Part of a small language model's weights: normalized queries and keys.
MLP neurons of a small language model. Each row is named by its layer, matrix (up: input weights; down: output weights) and neuron, and shows model dimensions 0-223. Each number is 128 + 24 x the weight over its row's rms, rounded and kept within 0 to 255. Numbers have three digits each.
Before each neuron's rows, "fires after" lists the tokens most often just before its 100 highest values on Wikipedia text that the model never trained on; "fires before" lists the tokens most often just after its 100 highest values on Wikipedia text that the model never trained on. A number after a token or word is its count.

fires after: " " 59, "5" 5, "3" 5, "9" 5
fires before: " |" 37, "." 14, ";" 14, "-" 8, " |\n" 5
L5.up908:133120135112085115127145161158135157167125128149115142125146147108111149114142124132132112103126128120132123075160140102133121169061099144101106110151140155170112154151153128145119104125130121100087141145189111104105077143123123076104138120105137166127093101119109106119114132135134117154167130167120120105112139117161089186150159158132157154123131147134139114188089166160144162134133125122106135144118178103138157108103108159135072155121137127156135097128130110102145154104151104129101135146141125101107139130164146118133139137135146136097129138131111118101135144140097168162143115150156155164115156102127131119174132112060110138087089109096123141168112119124152157105063
L5.down908:140134120153146095130091084132132133095117133119153144183108191106130160084089084142187145136170151118111077152136174151116158128129136137099086162152113155137127072119125152123139167096152133146123146133129125152087101096104147131124152180084088140160140128128144142138128133132146155155109106127125127113141140109121079138152105093144147146132149142143100120094120125134157110105142123106137156155188140171157146152131141119121142115146100162125125161126119111115088111087110136144113145135134139159157088116116140112122084141117105121163125093151119160124097127122128168171096140124115112135161091097178124142145122117140145165137146109146168134163171137154143114140102

fires after: " " 28, "1" 25, "2" 11, " |" 11, "3" 5
fires before: " |" 33, "," 16, " |\n" 12, "8" 10
L8.up165:170122130106149114131126112156136099130141117128132157097142169138162102148155141140126136078132125128135146156055146146151114132155097124116102090117140136137175177130115121105124145095127144124101145127157165152103117168095145159140128096110140082123132133083102129123154119099176125150158070146137122141120133135155130119115116138129141107092140085086131118161157117082110186118128110130120097098114089079149125118129121125149101094083171146189130133125143135146113094155137126115169154129144140124190116128174125137123118143099126092134145088133104087114124155117124113134163097151131123121125130144112124134102139075156113121142100085105147087107107140169124086116114
L8.down165:121154097147107119126208159148122121105125126124143131140088128150104108121137141133255092167120155115115134123095110143118136117133129141120129120160132117104120137145115115123122136155151101110127183134150129119125189093103098111101139139124087142137161096155141126139106141120119150118114142108157121130122157120108115118122105110110118142114105119152091172157131151122108129132155146127147114154100101152106134120119169100150111093103121087152155169102149114059140130085064139129108115107103107128158139103140134125176109131132141123121112136135098107132066143101111121086133135129122111122139116101115137127135112087137135129135104113115120163128098136111151139115155

fires after: "1" 76, "6" 6
fires before: "9" 44, "8" 21, "7" 6, "6" 5, " |" 4, " |\n" 4
L8.up709:184159125122126134095139148153118103141122103138104121160161146121183137106168143143124118104097102133104152168102122144151148137131092142129102153118121145131192163177119116123156132103133135125119166138097144122111171173143120178171135105083114139148138123083104148123127116179149125156188110122086096089115137103162095105086133141153131096129140098090099106181162147088130145124123124124093097144177123071114120130121138187178120145087152135179138142117137122146117104142108169145132151104118165150141128125107128099128108137107115119122145134140106105109130071151132127144132115161124121080143131110133124126116119098134136121117128133135132140102154131094113148128139
L8.down709:111133111145120111143212112118137114108153133123160120158117132148133115123092116127255121138111175135101119122112129099095136121143142118125128107124102116127122168148113139119130146136116130103147182141120161119129169126127150114098111129086111161098103115141105130118158125134119136101113136138150128130104246109153101123135098105129126151105117139123138144132151143133133112139150085154116124109138126115116136117141182119135136117156122115145147158148150138121111144116129121123119115114127137139163141136104114120101094144119134100126120099108110108116098126120166132142096126124139103146137127098135124108157122114149136126118144116112153143150124172125119095088134

fires after: "." 22, "2" 16, " " 14, "3" 9, "9" 7, "1" 6
fires before: " |" 90
L8.up93:134132138150145137152103127166134095123141117138156110084142140122084129150153127134126160098129176139142099119097151112162063139181069126135157097122108100119125126144173118121113157110109152169134138178140140169084139163102106152133110140133133111134145137157132104127106136151152144145126109110113119087111131110141128158153118136129119110157102057144125103163138137086116161126130101096143095121081168086107125154099130109120125188135171144152122150109121150112130127108107164108157135135141115108193142129118156129129114158100128135110125124131100148118135137075129105140127118133154132125137096169111130133108113106136110105148074087081115085151097154148160077130125
L8.down93:128103131131109124120255150128110108120131119114139138110096139135110096111158142162255141134120138114135131112102135137129152130117126138148116144129157128142117127115122143117112139116126096119139200098145140118116161138108113126115151152159100107152123117109135111114095139097136139140138134137159124134109167110132113132131113123132123126141112125093115164140115128109099144127110151127152149124148117118102127133131192156165124102115113142161119113101124145128127137116113143105117127144118109113126124119121164121168138115134134144101157128129116120122113117116079132125110104102107128103145129135150116125124113109163135137100091088130145143114137133124122132133133

fires after: "9" 70, " (" 6, "0" 5
fires before: "4" 13, "8" 11, "9" 10, "5" 9, "3" 8, "6" 7
L6.up22:127089101166133127099108139138129184103089117141078124115134152140138144108117114169131148138132129128105164112156136126162167112126093157136103108107133150131104145109142110150131089089115133150104131124146161125102094169145157140072122155138164108149117160099110145103161160157167071149149126138136165134158119108105142107138099131111166117119123153127120112132128088125153152129112148130157168170072153174111112099144130124115096132132074150181122110137160136137123140152120147131145112144117095158155121089110107123123139120084158118140166139126139171153119092118162118156164124110138075123137151127093122111153117112156118167156134140169150142107144118193130151103149
L6.down22:168118109130126103078161156082141135141162123127143119168131156150150086127112115134194132161170140131095143136146106114143124117105111117168153136126113095115125140168130108183116120136088129100151122129083103097102155105123159106130147080106137130120106100134155137128126095147128098098094152097157125137128148155139151102148157134115153111143132129110122129125135160128126156149135135096113126098135117111160139110111145154131131149121080108091126085164153105101140098148140131121165173091122160108148119112137143163120139159110111146110179122113192124162185131127129152097127096098123070097157137149148158121138154092121095131138122138138142094069152129153074133134115

fires after: ":" 44, "." 42, "," 4
fires before: "0" 24, "8" 11, "7" 10, "6" 9, "1" 9, "3" 8
L6.up1178:169152109104156123164152133177100069113151188129123129112100136134115144095129107129136098130115123144153131087172127090132150142119140109118181114098132142108150132115146137135128158100110107135110151102128137134110135130161129068102167107173109130145111100165140122109128149104131175130139136112172130164123133134098137097116100116116143137136173121111092126124164131122146152139113133140141127123125147150167139170133128129138114135112148119173120135118132099111125147148091180122115073181136088150128139144066119130146144177120129127091147109142118122189124137176105147102130110161153103140160123139144101155113172083108152198166107140133151130139139090141125117107113
L6.down1178:119160136139124123145118182160087134104126135128132103110104138123104117142164110064166108110116094174137109125166146116143138166135117126183151108138128131159107135166124090168117116146105133126087098106124189146173144148124141100156164154141127171121132106126127144152100107104135131083115112131129108065082147114122133129110126133088123128130124119096135078126103125129135134126114126133120147100156137142145111082073104157107144134107147100146119165119129116110120126141097114100140134067134134126136133134085138122112107149117126134141157121131151138087106141125137092160114177095108086138123081145111155171161122127124105127116143195133147073160116152108101133151173

fires after: " |" 73
fires before: "0" 18, "1" 14, "2" 13, "9" 6, "3" 6, " |\n" 5
L4.up919:132091117124122115143120147098126187124165140131118142132180137091155110117166106142127126084102128127113169125156117173116102146113153148124120129132139148165146125143165138132163140123171140153124123113122144129153146094123148122091156140100129053097127121113108156112133125098125148101120104096138092111114131162092121131115109080105145110122098179122133123128149116090107210169161136137141110147089092122110126118120127168115131127164144108068130149129117136140124143136108122116096119076137140144124130132122133097121179133158152092131111111136137106128124158094177144102098153119134146164171090141103167128083134124185119124093145094117143141103153147103157100117105
L4.down919:144177136111132136090094132144118128157118159088139117114166102133126135111128112167126122105124144123130111170161115089118132142146159134133180131149093122153127158124112163087118099123109131087152128140089145171138103157086180143159123137151179127127126117112156143133085150132127159100165126147139144137141074090092118159108076143158134159122162180156142132164087097119145136087138116148136150148132172113109102151150145139161085098115160131159119121135098111132124109146124132127043150092138134101130123140121141142138137106096060149125088136139126122115135112131107103143114119124122144111126103113181094135135128134156130127135089148152143173113140099121138166124120

fires after: "9" 64, "0" 16
fires before: "4" 13, "3" 11, "2" 10, "9" 10, "7" 9, "1" 8
L6.up1316:147082101144102151127130110121127139142119126120058122090130145122147126098134117102119129149092086132130154143180113104153146123135135135136139122096139114103147207094133166154122117103118145110108132109140181117125107142161213161113106156142155069141136158122134137154103122112139144109148145125095147113145134149129128102143122129096121124100147098105118127131097137123152138143091180154134115116124196156092124098148139106130106126130078164130137121181155150128090135130141111114117138147109113136124127133110130137128112127118128125137174150114149142106130162125092052134158116165159101144180139123095120122102112101155150166128163158142110132096104104170145127141127
L6.down1316:131117120113090092080182147096143115126149127110113098174127141161098143129142180133110131146167072149135111150103092093100121137109119095154115124127114143082134138135138138148133147109109120131151117133118118126126146132105126137168111113107165110109155140129149155095112065152186100145126122130159106136124107162112146121136078096121187145138168141119123131100118163118121134156148138142128154120105144108152090124071122132125114141136124153096160094148123095094188111161123138142158107085112141132123126154102150151106113131131120108091155124109169117148165113091132177102124100135149115102167073128118135167137139092147086139145091162113108108136113103136109119153152

fires after: "4" 18, "2" 15, "3" 15, "5" 6, "1" 5, "." 4
fires before: " |" 36, " |\n" 14, "0" 7, "ar" 5, "." 4
L5.up713:126189114123148152161133077131160117162160100143118136147146122110072159135136111119130140139167129131170123141098122115138164082128150148117162104123099137136105124126180069123110152147148139147113090154118104121110113097129100095183123184118098159153086097121140139134129107147155147136151122116152123127142131157131127111108194142122146127186113104146121135127083114182117178137090113098143126159141134128132150132130133111132113176132137127127142130138122098137137163142125116138129154167154169143109137136126110144122096132152107135114138110119111133109133120159125131101120210108121097197110104121156133082134136149116110107101138136127126114108118157155169067128121
L5.down713:151122133127165170098043159128142162137144108110168155129149138153103114107134175151029106119117121115170140132088125148118128130154112108137119180148157128166143139115149157148100141148169112096104144129161108103105123129101137140106117119103155145169128131095145166167120133111132107136084130111107132120119175128139128148138089112125138135110089098167143112124141048152138120131156103123146146115132119129095122108174126086173085126113128126125125193135122117136092135116116121159094112128144141169127121102125102184118093125119120085118115117149121131142128127127112126129143142106091076125102122107126130119104124114134146104129101138141172108123117141143139105141102

fires after: "0" 22, "2" 11, "5" 10, "4" 8
fires before: " |" 61, "0" 4
L8.up524:135111117158127084116104091099108106154132157120109143143057145128143086132127128139124120159172137128129128184152134141167146118101114085108125126131156174110134136152144074132115106117099115102118143111132097107129125128099138185165100112126101146114085134142113152110150125111095095121162114150113120132143120080142111157114099160122109110133121125124111139119110118114099121148123092095122105102143123090161147163131128158141136183109132111130128134115104126116107114097148145150093121108129118106109090121144127163129099141153097093120115088145181142138116189132168129149131207134125128152167092124119162126144097149124160114185106147129130148131184124167164094129128
L8.down524:125138124117131116128149153145141117114133139123156109147135114116126117124150119104255141139130102124129146136154126142105109131109105157137166124117133120137117140117136143125132112122138106123149163145135148133120152156113136106106151132168173164152131117125123154153144122140106092139147128139111134129132192138144119130141114124133130124122112135124140156122117168130116128120129131125105138143140111133151119134118175123132093128136156142127120132135134153112125106145080144101128136137134133121121144137115123126135094136137139148158127140117116119145138165133126131100154099148118127128126144149128100154102114148102130123103128102124130139154144134117125145127147

fires after: "3" 15, "5" 13, "8" 11, "7" 9, "2" 9
fires before: " |" 28, "0" 12, " |\n" 10, "." 8, " m" 6
L5.up1207:159127167126146112131128138139110124117121155124157172155146091139113172129123152130129116115134131141149092141067129086130161148150124144098141157090118112134119178128149147139180163105116156086112141133120115124123117096131098115141095108140128156127149104090130087171085134153126159121134129138120108145144135113126144120064178095115135170121135097139124086105153131141118204174146142150125142109162149132136108169072138125133170155099111127156125136125134148121148133104165134150112133158102139181120085162156097118122125158125114097130142102135086154098156132147111096112124162157102100109131114125132140142119125148146164155136103097150188111148101156117138095163146
L5.down1207:148162130106129171133180143132104060137107108129113127128136112136137140166110114138173125148086168075133095117123146124117148123165158079132086121156163125077136129124154126142159131141132110123125121105162128140143163117097085122135111128141162156143136212082126150139093170122124148138122147133112123167156126092157121153133129163146126160143063112131104109169097074083123146085110138128118115120114146160114161110132175127142156147102142105114120144119107118115092115114143087099113134122154168134128106108137107112083113142113119138121110138108072107132141146147115148152124138111093083075120162148125146120150107116142099107156118123126148118104116125124116159124118

fires after: "2" 35, " " 20, " |" 7, "p" 5, " (" 5, " Camp" 4
fires before: "2" 17, "0" 14, "3" 13, "4" 12, "1" 11, " Grand" 5
L6.up504:101113149113138121129131123155144129146173134148100093098124151132151111121113108144133105118130132129168121123120144116191184115138153117098159152116150139175144126106104112118107171127164132123136143112153135135111125090071115082097164138108133155101147158132134139149108112178172094129166151129141137120168127110127127155120138065076116166098107119112130201088149170119127154083117139138112161098089099146143138121118134091127083146150116144136117124121112103099156126103148125134147124135118136148113110124155164164137107137105120121125101125134063156118163097113097145109113128122149145158102131100130149166144144141136142137109090123115107111099155094092094086148084
L6.down504:155113066106121135173181097156116126132140111099138118103140104121083159134091170154150140105114131124103130131118126131088158131167115139115142136118130104118140120149158115144125133136112110120120153157151163142109196104108129171157121132137123092107114140132140158104084182119082138120126094129109116091143205098154134129096116126128137113144149152067107157155138088148110130101110149111179162096108117110113128114088143128135132124110126127137114110089099133105115125113125117066146105101113131139152158127156110150169115149141169124147114152142091137101144143147110113148152176141138098124129115123142126092115156161099128112150142105145138074081145144084124125155102

fires after: "1" 89, " (" 4
fires before: "2" 15, "9" 14, "1" 12, "3" 10
L4.up751:147116099118085158131141151116109134105136093149132152092131106107177086107107151140140150101078113105123145140170120114088127121147144153114108123183098133135162146181151141133139093130120117143133120105148144148124120156126097163150161081111136135089147097072147119113128147099098074128154084143110123122123137160132142100089130142136142140137144165112127133106118179148121170106119099128135141153155118132159127113194124116133134140130168142159137104137141121159130163103168085121132122062100164123148122113171133123117173129140135102163119125124129129142150135072122134149123131109139112111098100144121162138168142112197109094117136158098149137169143138157123110146106
L4.down751:139126151135129108122165183184130106136094123134110149148128094103136116120118169126132127122077159123128141126154155108089094129144170129176133096100121119163131117165132112177144117132119156119144147122132138160127074155133107149131123109137136154128152143197101115144126140112133154107158157123125098180140040118128141148141118153160078064132151153105146157125146116102117170113105110162162124137152126152125166139152191135149112132123132134160141166109091110110141131156137159133149117144124135116164134086100121100109137124121100151131094106102129113145124121089132125137148117127137140158114119096102104118142146123120126099100106102122071164091158105102098146106133

fires after: "2" 47, "1" 32
fires before: "0" 24, "2" 21, "1" 11, "8" 8
L6.up485:115090142086138151111141116132113132111129145123095122137108123097145108118143099118122120091122128143148112076121138228132153140126122133094061085107086103115105135105156140132108141147136091139169144148115123135133158131135120115161113194135096141108117099125129146108147105120144179155160130117076180122099132166147145170142119109163172145124117071105127174122133117137120161109137113159128168148134143171104158124152127122114108086148166091103119118106123146131120137122101117129138109138151155143156175123165156136143122168145102147137106106130124116137146154144148123124141128145159130089108131106115077137110143128133181157156151083101109110133103131143116106120108
L6.down485:159134142121123133141106116118124098139122153150116155114096132144118136157134150143121129118070146134146144151141128125125113139130092032112134139148131149086153126105139175179104140165165134132109122104152141135088140121161161130098098151156077131124127103154168127148068141119128146134135110139121118100129117145072138138088147146077124081114110088109135142138099140144105105129105096127161202128141100161161096122152128120148132112151126133182106144116140155138111093094120104172159128116168157128111164080173172126150116124155105162085133133139115153133148117099100151113103152151086137137134120121120130124127138120146142144134123124156110086104135126158148098150131

fires after: "5" 19, "0" 17, "rom" 10, " c" 4
fires before: " |" 28, "0" 11, " |\n" 6, "oc" 6
L4.up845:116070155139176110082127142099142124134117101130104156174118136114138138121125122133131107132105146153172103148164157110113122157141148134175129166104123109085121135078146144130135112121146107156152123152106128105164113088117145132124136142128138149117156182206134134151116128172173138141145122102169136145108124085125126168163105135124139065170137162121119127109112140123062156170132129117128167164076171109159122163143118122145131131134121142132129116139120131115133148160135142114097135107123104115133132132098149116139085123115124115097081123136156110171115152150140125096084110138164089097154122128147109100095137116111142177131158161159148125094154153103108139129142
L4.down845:117154153139083139093125145098095103121130148172094143121158117155144099132160105130112111108151114084112130097155086149122154140142161165105129146183105116081112144173148164100113120154118132092092053125123120132127146120110161071142179148091101132098110144100130122155125103090120079137121111129178124130125174111119146151124127123140118161156102065111137115181142140146143147130152129127103121137142162074135160098136134143131100122116092140158081114150121137128143141130126095112128115105108113128144157186128136118075130084124171121156102159115133147127118116174118116119155147131119111143143100142130086111134123107109137105136110145141139124141150131117101108121093

fires after: "1" 28, "6" 10, "2" 7, "4" 6, "-" 6, "9" 5
fires before: " |\n" 21, "," 15, "." 15, "-" 7, " |" 4
L8.up683:123117112098132135152129132119106094067123145138168111090105133148151138144127105144126131125136107115156126197157124169142151115131103107156105160116124132129126112126152129109157193120130137103164166153126189140105131109124123175135164152064118160110092123156115141110133182137117124116174107139144106149129131124108134145145134098140143140103144125144125153152142141120123223112111123125119138145190137108162145127152134150139125120078092130134136124120138140144129170122101066134112153126114159107145075137175124120133145144128148124126174144128139099161133109113147101135140142159136130090111100137098137130090142178144161132143060127140136132132146090135126099115135
L8.down683:128151125142115116126154144122155116092152151128140088169104125171148137115095137139255107119149118119115112141073109136080147126086157169138112104151138122130133143117122117124135129132121085095126168132139160115123103129139157078113102133159143133097135130177125099163131145151130122125100159090145161141138156104152140124130097143117148141105099136143125132135126164161106131127167118105103096174116112156146090123146132144168124132167132134124164160154135168122126117107125133139108069129119146173126147124129123121206114117116122139135113091122094115113155150117152113122113126097137110126094139135126132109132102116098085142119095100132155128148137160103138144119136

fires after: "9" 20, "4" 14, "5" 10, "1" 9, "8" 7
fires before: " |" 28, "." 20, "7" 8, "0" 6, "," 5, "1" 4
L5.up253:130119124121127108125129125108097128136123139110138121120099129173160124155175145123127061114145127146118115156160110175152152082123106127114079131152116140073133171139145106123110126117117132145125147135188175126092083117145137122152132145164143145116167166116083083109108137098114106148112149132126134109123129088158120096103152131110108113122114132097123154118105133069164150161147121118147190124091142179169159141103131168125179119117126125127139125125170098144099144136116120137117161108143167106120121122142160127122131189099136119138128180116085147133147132145132134096131106123138167091108147148136119104143139128180151136162102154117142101189120134154137138156115
L5.down253:141129131115116119125164131100109134140131123109132109117114102177105114103129125114234129121146140141110069115156114117157141140126126116091138147100092124093106103088135153121144108099167171105098108116101120126085154105128115091146144118177140123131122142112138116140090121074140151145145172138137081131141111163157123103102138133081131100072121078115122148114175107133125132123087125129142129152124161159134137143096115129093108147155188095145191052140122118155153116098143119131110119099116130114108108089137122129161133116122143119129113130150113122130113145133120141140099115116115144072170093095103131141153150138110102162161131145117126131097140121146146116115129

fires after: "9" 18, "1" 13, "2" 9, "8" 8, "0" 7, "6" 6
fires before: " |" 70, " |\n" 7
L8.up36:155160106135157085104136101127096093103123106139136145127099089108112152136129136145120130226142119149177118152106112116142132129121132094111122132101156145139148167157117086142131084120115148121104162133122140155142158135136099201163106117139124098157106161170131177119159079168149114130147125106135076121154120107170156180130133104156119136149115107121078111104175180104099143129143116080111146149114136131147147147112150110124153168102144148100144148102134145136147115145119111116107113126137121137112152124135121144128114115127092133093156126165125160137100185127100117120073175159126124125142121134100158115137104151119119127142100136112120130091129124133159126104101
L8.down36:133144132140135117139155126144142112127146096123148140134100118112140135137135105121255131073123126131118125137129133103104136099135117144139157135118104139126133122123129148117136145122116109113137162146128147150108126153137144106139130149163140155097126100147118127130111111127070129127123111116124140122119173121145131106122115132120136127133136146119149136131130130135140140116122122146113131136144145131122124115142157132133098125138132106130130100154124146116129115130144129105112130140141135127149126129112124125134097143135102130130140098131132129142140137127142127124149129122137125153133147151144119147137107138133125141104108109119136116130159142127131116132124

fires after: "2" 83, "9" 8
fires before: "0" 31, "1" 27, "2" 14, "," 5, " |" 4
L5.up986:103110097133142155137130123079145084152148141121177111168146132167147091146195151124135082144114146151101136145085104159115142122112133101128111125160143155113112113100150096128129162121147121182184150114146135124180119164099111150106171105142107125139104101152121139065102122112105104106147142141125147116123131111095120137106120123141120080135120094132167160115122163093099102129121079151140120170119099160174131118160129126116158159172189130171110118127160103083119108101158127150109134139151172119104136123131123124129081134092127127132105129120130119145100092120120123128093108113142115144152123104171143133125140069127115155109120158148150133130140129101150138093129
L5.down986:162094132129120124071181112126157149140134161109137135149117166097101127119122146138197087125080126123124111156123075078144118162112142176105135123122136120136147144120074109117168119137157141133103088134106137065116137178119132099115114151138123134064114111114097152140136096094153094096139124137114112134124133123130143078121175134109127096082113124111147156160154112135140138127140118139112116134151129177133126130135117147089100086172141133095115082138119169123169116159102128143142083133100143141088116115110134141144128141132144178101121146084159138148116122136123168112121147164119126137159138129110159144166123159121126137141088102094118166143100164131138117121119

fires after: "," 31, "0" 11, "8" 11, "1" 10, "2" 8, "6" 6
fires before: "0" 20, "2" 14, "5" 10, "4" 9, "9" 9, "1" 8
L6.up544:126045120158146167133123095137101200121118150129092097110130139162159103116055120130130122112180158123100130139128085133130133114120108165152143126150161120109141156082108140146111118185111106107099132088134149107143125099089155096156124155079120100125138155137118147152143149163125127104135114135150108122135132099147102100127067091132100087114152101108167111147090192130141147160127172151108142104150097098117122091120116134134150184108086113128128130106113143122138069130135118119112142109134091132116122125154141117132155116104150158124122120125153131132131150105120127138115116136130152128139122120138156110159149166115094137136148153139163097121133127089114097153116
L6.down544:117115132125114132109187106143115139110144121133116111122172113093149140123158143115075096136134105131124193131132133130123111106176108153125178134099120144110104173162110143186111140139099133129154125156147092138138143112142120183123104122141151101115145131150099144110139155117181100124170115114170111135134152118137146129116092094104124156129099141105125143129113119130108168131155188115102089154170083130090107134103153142101084097108115159110135112105070152104117117116152149142147118157119111142100100137105164148134137096119088138111139121147132150102143095129155154120161084144141125103126146153131132082111106130095118158142105110134089078154110098132141179097142

fires after: "1" 31, "4" 22, "6" 8, "5" 7, "2" 6, " +" 6
fires before: "." 23, "0" 18, ";" 9, "3" 6, "5" 5, " |\n" 5
L6.up518:081098135127099182120110123097121115113107124113118125147151134109139111114136111157140129128122173139191112124107107129151113147117141119101156139114140124103146135129153119118065158130139114126150124110128097118118116112162100089158138170080080051138148132106125145117110180119144141129220122108116144128139128143167127128107146137113146151110086136120094118114178139108114109098114146129131141118106094125114192127110120076124110080159165097115121108114099194107122114114117136141087162130136132127187146148140158144143066131135125125121125142131099136085116150089115088097123136133112145089130123123122117139110145123125113137138159133104134082105148128145115110149147
L6.down518:134143126145115122138148113103094115191163145117140154143102127120130204139115097165028140129120145136116107138169089079123111112130103141097113108158135113120163100118120191144107146135157109141136159148133113115130156163117168139136105136125122134085135136128107083163103140074121097107124105148132130102097135099122117119149116156123107119141151128098135110135097144155139118126089147156155162131142127140123134147109130121161113093179095143124136090112111114130113098145184159157131107149152148102090114111162144127120151130105138100099125133139128127126135126126119131104169171154110157115170146128144151113160130165134131126136153106176118111133089126071126123169093

fires after: " |" 27, " (" 14, "2" 12, "," 4
fires before: "0" 51, "1" 9, "es" 4
L6.up6:135130111143125134095102119142115123098144148179142123151101125100110090183073110146137096127148151113136151127083137177140130148143139138121126146091119168095112115124125127130154138118142091157098153120165127149106154138105115070134139132146102158099101093078109103113078138144133100120089114109148163106162130112092152120128086095137161139088166134108109177156090165129138171135103108125145143114145151114158139174151132154128117110155143105135122110095155117101184126159110130129134104132105144153105145122102150127145135142115145115150113128125119136127057057152142154126152105136111106082107117132151118103151133147126176143125137130127159106103143133135115078101099
L6.down6:131148121132132194160158148138135151160117123150125156129173114110152118111113078135187144141106138136127157124111111148115156115113111094128174113159147118131152157101149115192096107132113124122116091110099109113129161102168153163119122096148144150101114112145132131119144153091097122109158148115129144107141205089135087144132160105089110089113107126094130103111108116116112086121130116069175153131170118168112164101121114152146140156096146111147141130117115145116119107119146153115110149111153085079118152126124117136183100159119132121171151164148148133124131086120151135142114151100126094127092136126145123143102119128118119119149138166176120143135105149167129161137159

fires after: "." 31, " |" 11, "–" 8, " h" 6, " U" 6, "9" 4
fires before: " |" 22, " |\n" 18, "ps" 5, " m" 5, "ar" 5, "," 4
L5.up157:109140125106099131167149104191113121136152130131127094175095111117138161170127117136129134071157141136143147114141126114118156132091124144131152150099111124148151139134110145127144163152153155104137166164170093118090125087128094134118138105095115161124156117124140137148062141107123087149096090162096154149111122112125119137114163157122086134131131203079144144149093102137171125158134114116122128134130128135147129143079158139105122164114119109116125109168133154158121185159120110148120130141164136121102111136151139151135071102117142118123141131124154080118138140169083169088131100120127120130109152147112107100171116156122137150107146188112101143148147098128136100136141
L5.down157:104104190149106155108110159127117132068145136081154117150101156101122102095118142158187129117133141146109119167125104124144147138129160124108151159117144137111099084145144120110148126105144139082155153102153124123102125117100115062142133111107147121183159110119181174142138129135087168136111189097136131121135129103137123152114128079078174133110106126154125155059095121112109110097168117124159140156137124156119099136159101127096140140094132119178135100136135151098110116116114117114083164126135117138153138109126114122132128184154122145158120089143125122108147143146110119123100146103121151114161091137164144103139138127135153088161129123130135125116098123127148117136154

fires after: "2" 59, " c" 6, "á" 4, " " 4
fires before: "1" 24, "0" 18, "2" 12, " |" 10, "en" 5
L4.up997:141102161155090132137115119139153128172114089110127105138148130104120146135104134103132146098109104132141142102139133110095098116141130140138128128125174116120121062108108141140115100158113136100117107125092125159141150106178149126181129096118135098094156147157113081114145131147151094182117119111158110102118121183144117158119119128140131103117119155093114146116098146167112114138140120183123087178152117120157125122111128172145137120159108160110134142108114115175136185162133141117124151127138160103163141139098148098112143188081139131133127111129136122136124133104122097118130162161179115138065115173178071100096086108127124132135132130127162083116117129123151132125137
L4.down997:087134145172105121092143100132156131113152109151136142095131143141096123128132167160067123144121135132135118123157119118174093158149136156172124158147147131151132146147138100126095128134119094161147130111108082131119121135080151103107163124070088144139135144132133107110116149139151120120126122133109139091096158198170113120139090105161127151139185131122140145135117123115142103129138162130133100085115123111149095123128086139134076124098063130145133116105155105140120109159128135128106154152090115140161149124129135154073158119088172113110086152143115120129123109126131098121123138176113134116130148143120099148124133163109129145114140114137146169068089101173068126127116

fires after: " " 25, "0" 17, "3" 12, "2" 12, "5" 10, "9" 10
fires before: " |" 65, " |\n" 12, "." 8
L5.up53:162089135160147110148126131175124144148125112120148121190139101133134144172093140132125102105144149145142093121100125115122149118121141140138133139135115083164106168127114137128123157161126111106162146129127109134088115122150105124141123129104092083125117143144134136141100130115119083121087113162115149135115131135139112137073202135130064117141145166104142113154145132101178129173167110139127097133155142105125109149056131141121175178138140138150138128148126161175159153171133136155141148122111120152137049157131142150131103142097114120132131116126191141146149131143116148128153128119146093151123146125099125135143114120148187146143140141140196136118092151155133108123132
L5.down53:121109134110109165147148163135108097117122155096145136121128166100117104127119142120059151128103163121090117134115101131120174156143142102089141137143125131106141114135122114109157106125108114138145156118125121139115150122078121074175110142119133161146161147086158129163108113146045173137141168145124145126121145105173122137152139150101159127146085116154120133124076125104087118097141119147138137121145134182086152116130150113095134166082112100128133105118156165145088121109122091130094204123163163136101155131138129137133110152115111139139117092100106112093149166118170138101138160134106128095148119120127123136157145128100099102129128117115153164102097133156162118136118

fires after: "1" 32, " " 18, "2" 13, "4" 10, "." 7
fires before: " |" 32, "0" 14, "." 4, "4" 4
L5.up636:138111083126127156116125122113136147133136118128132123141175120141089164102196131106136087134134140139120119129123100139100122102100148151132137108175108088102110157094149074148124121155120084143107135165149112164138101143134138077169154154170131120137101156119118116096167129173131120134149132119127120106139130132134118083095158143143136122146102095159157118129094122107140140165132129118155146124161144121186162100115132123133145174130107117165146133107151121158094111134117118137113139120129106166151115119146110117128111141094158128112087146124128131153138165150176096137138145124125082188160135157148128124160108140094112138171106128162065122100068148111160136079089
L5.down636:197119111101169171083086130158133141156110176131146153119164099142122114103151166158104108133119128143176087102156152173112153144156140109152104137135155095130132154089153139116099161116137126105111162144127140132068089121150136138101121134107110147102123111098115131131113105112137116163130106155121079112132145217107106077138124090112128134079133120122111144140141088182115127166118105128113100170138141146136170141138124134131127133130144111078106103116125110152123108094138098169101152123148163130108123128137128139138090129120111114137122102124102125131095133137112132136152135112124117120120138103136124130163143113102113137139133132152162160099126160156187123144064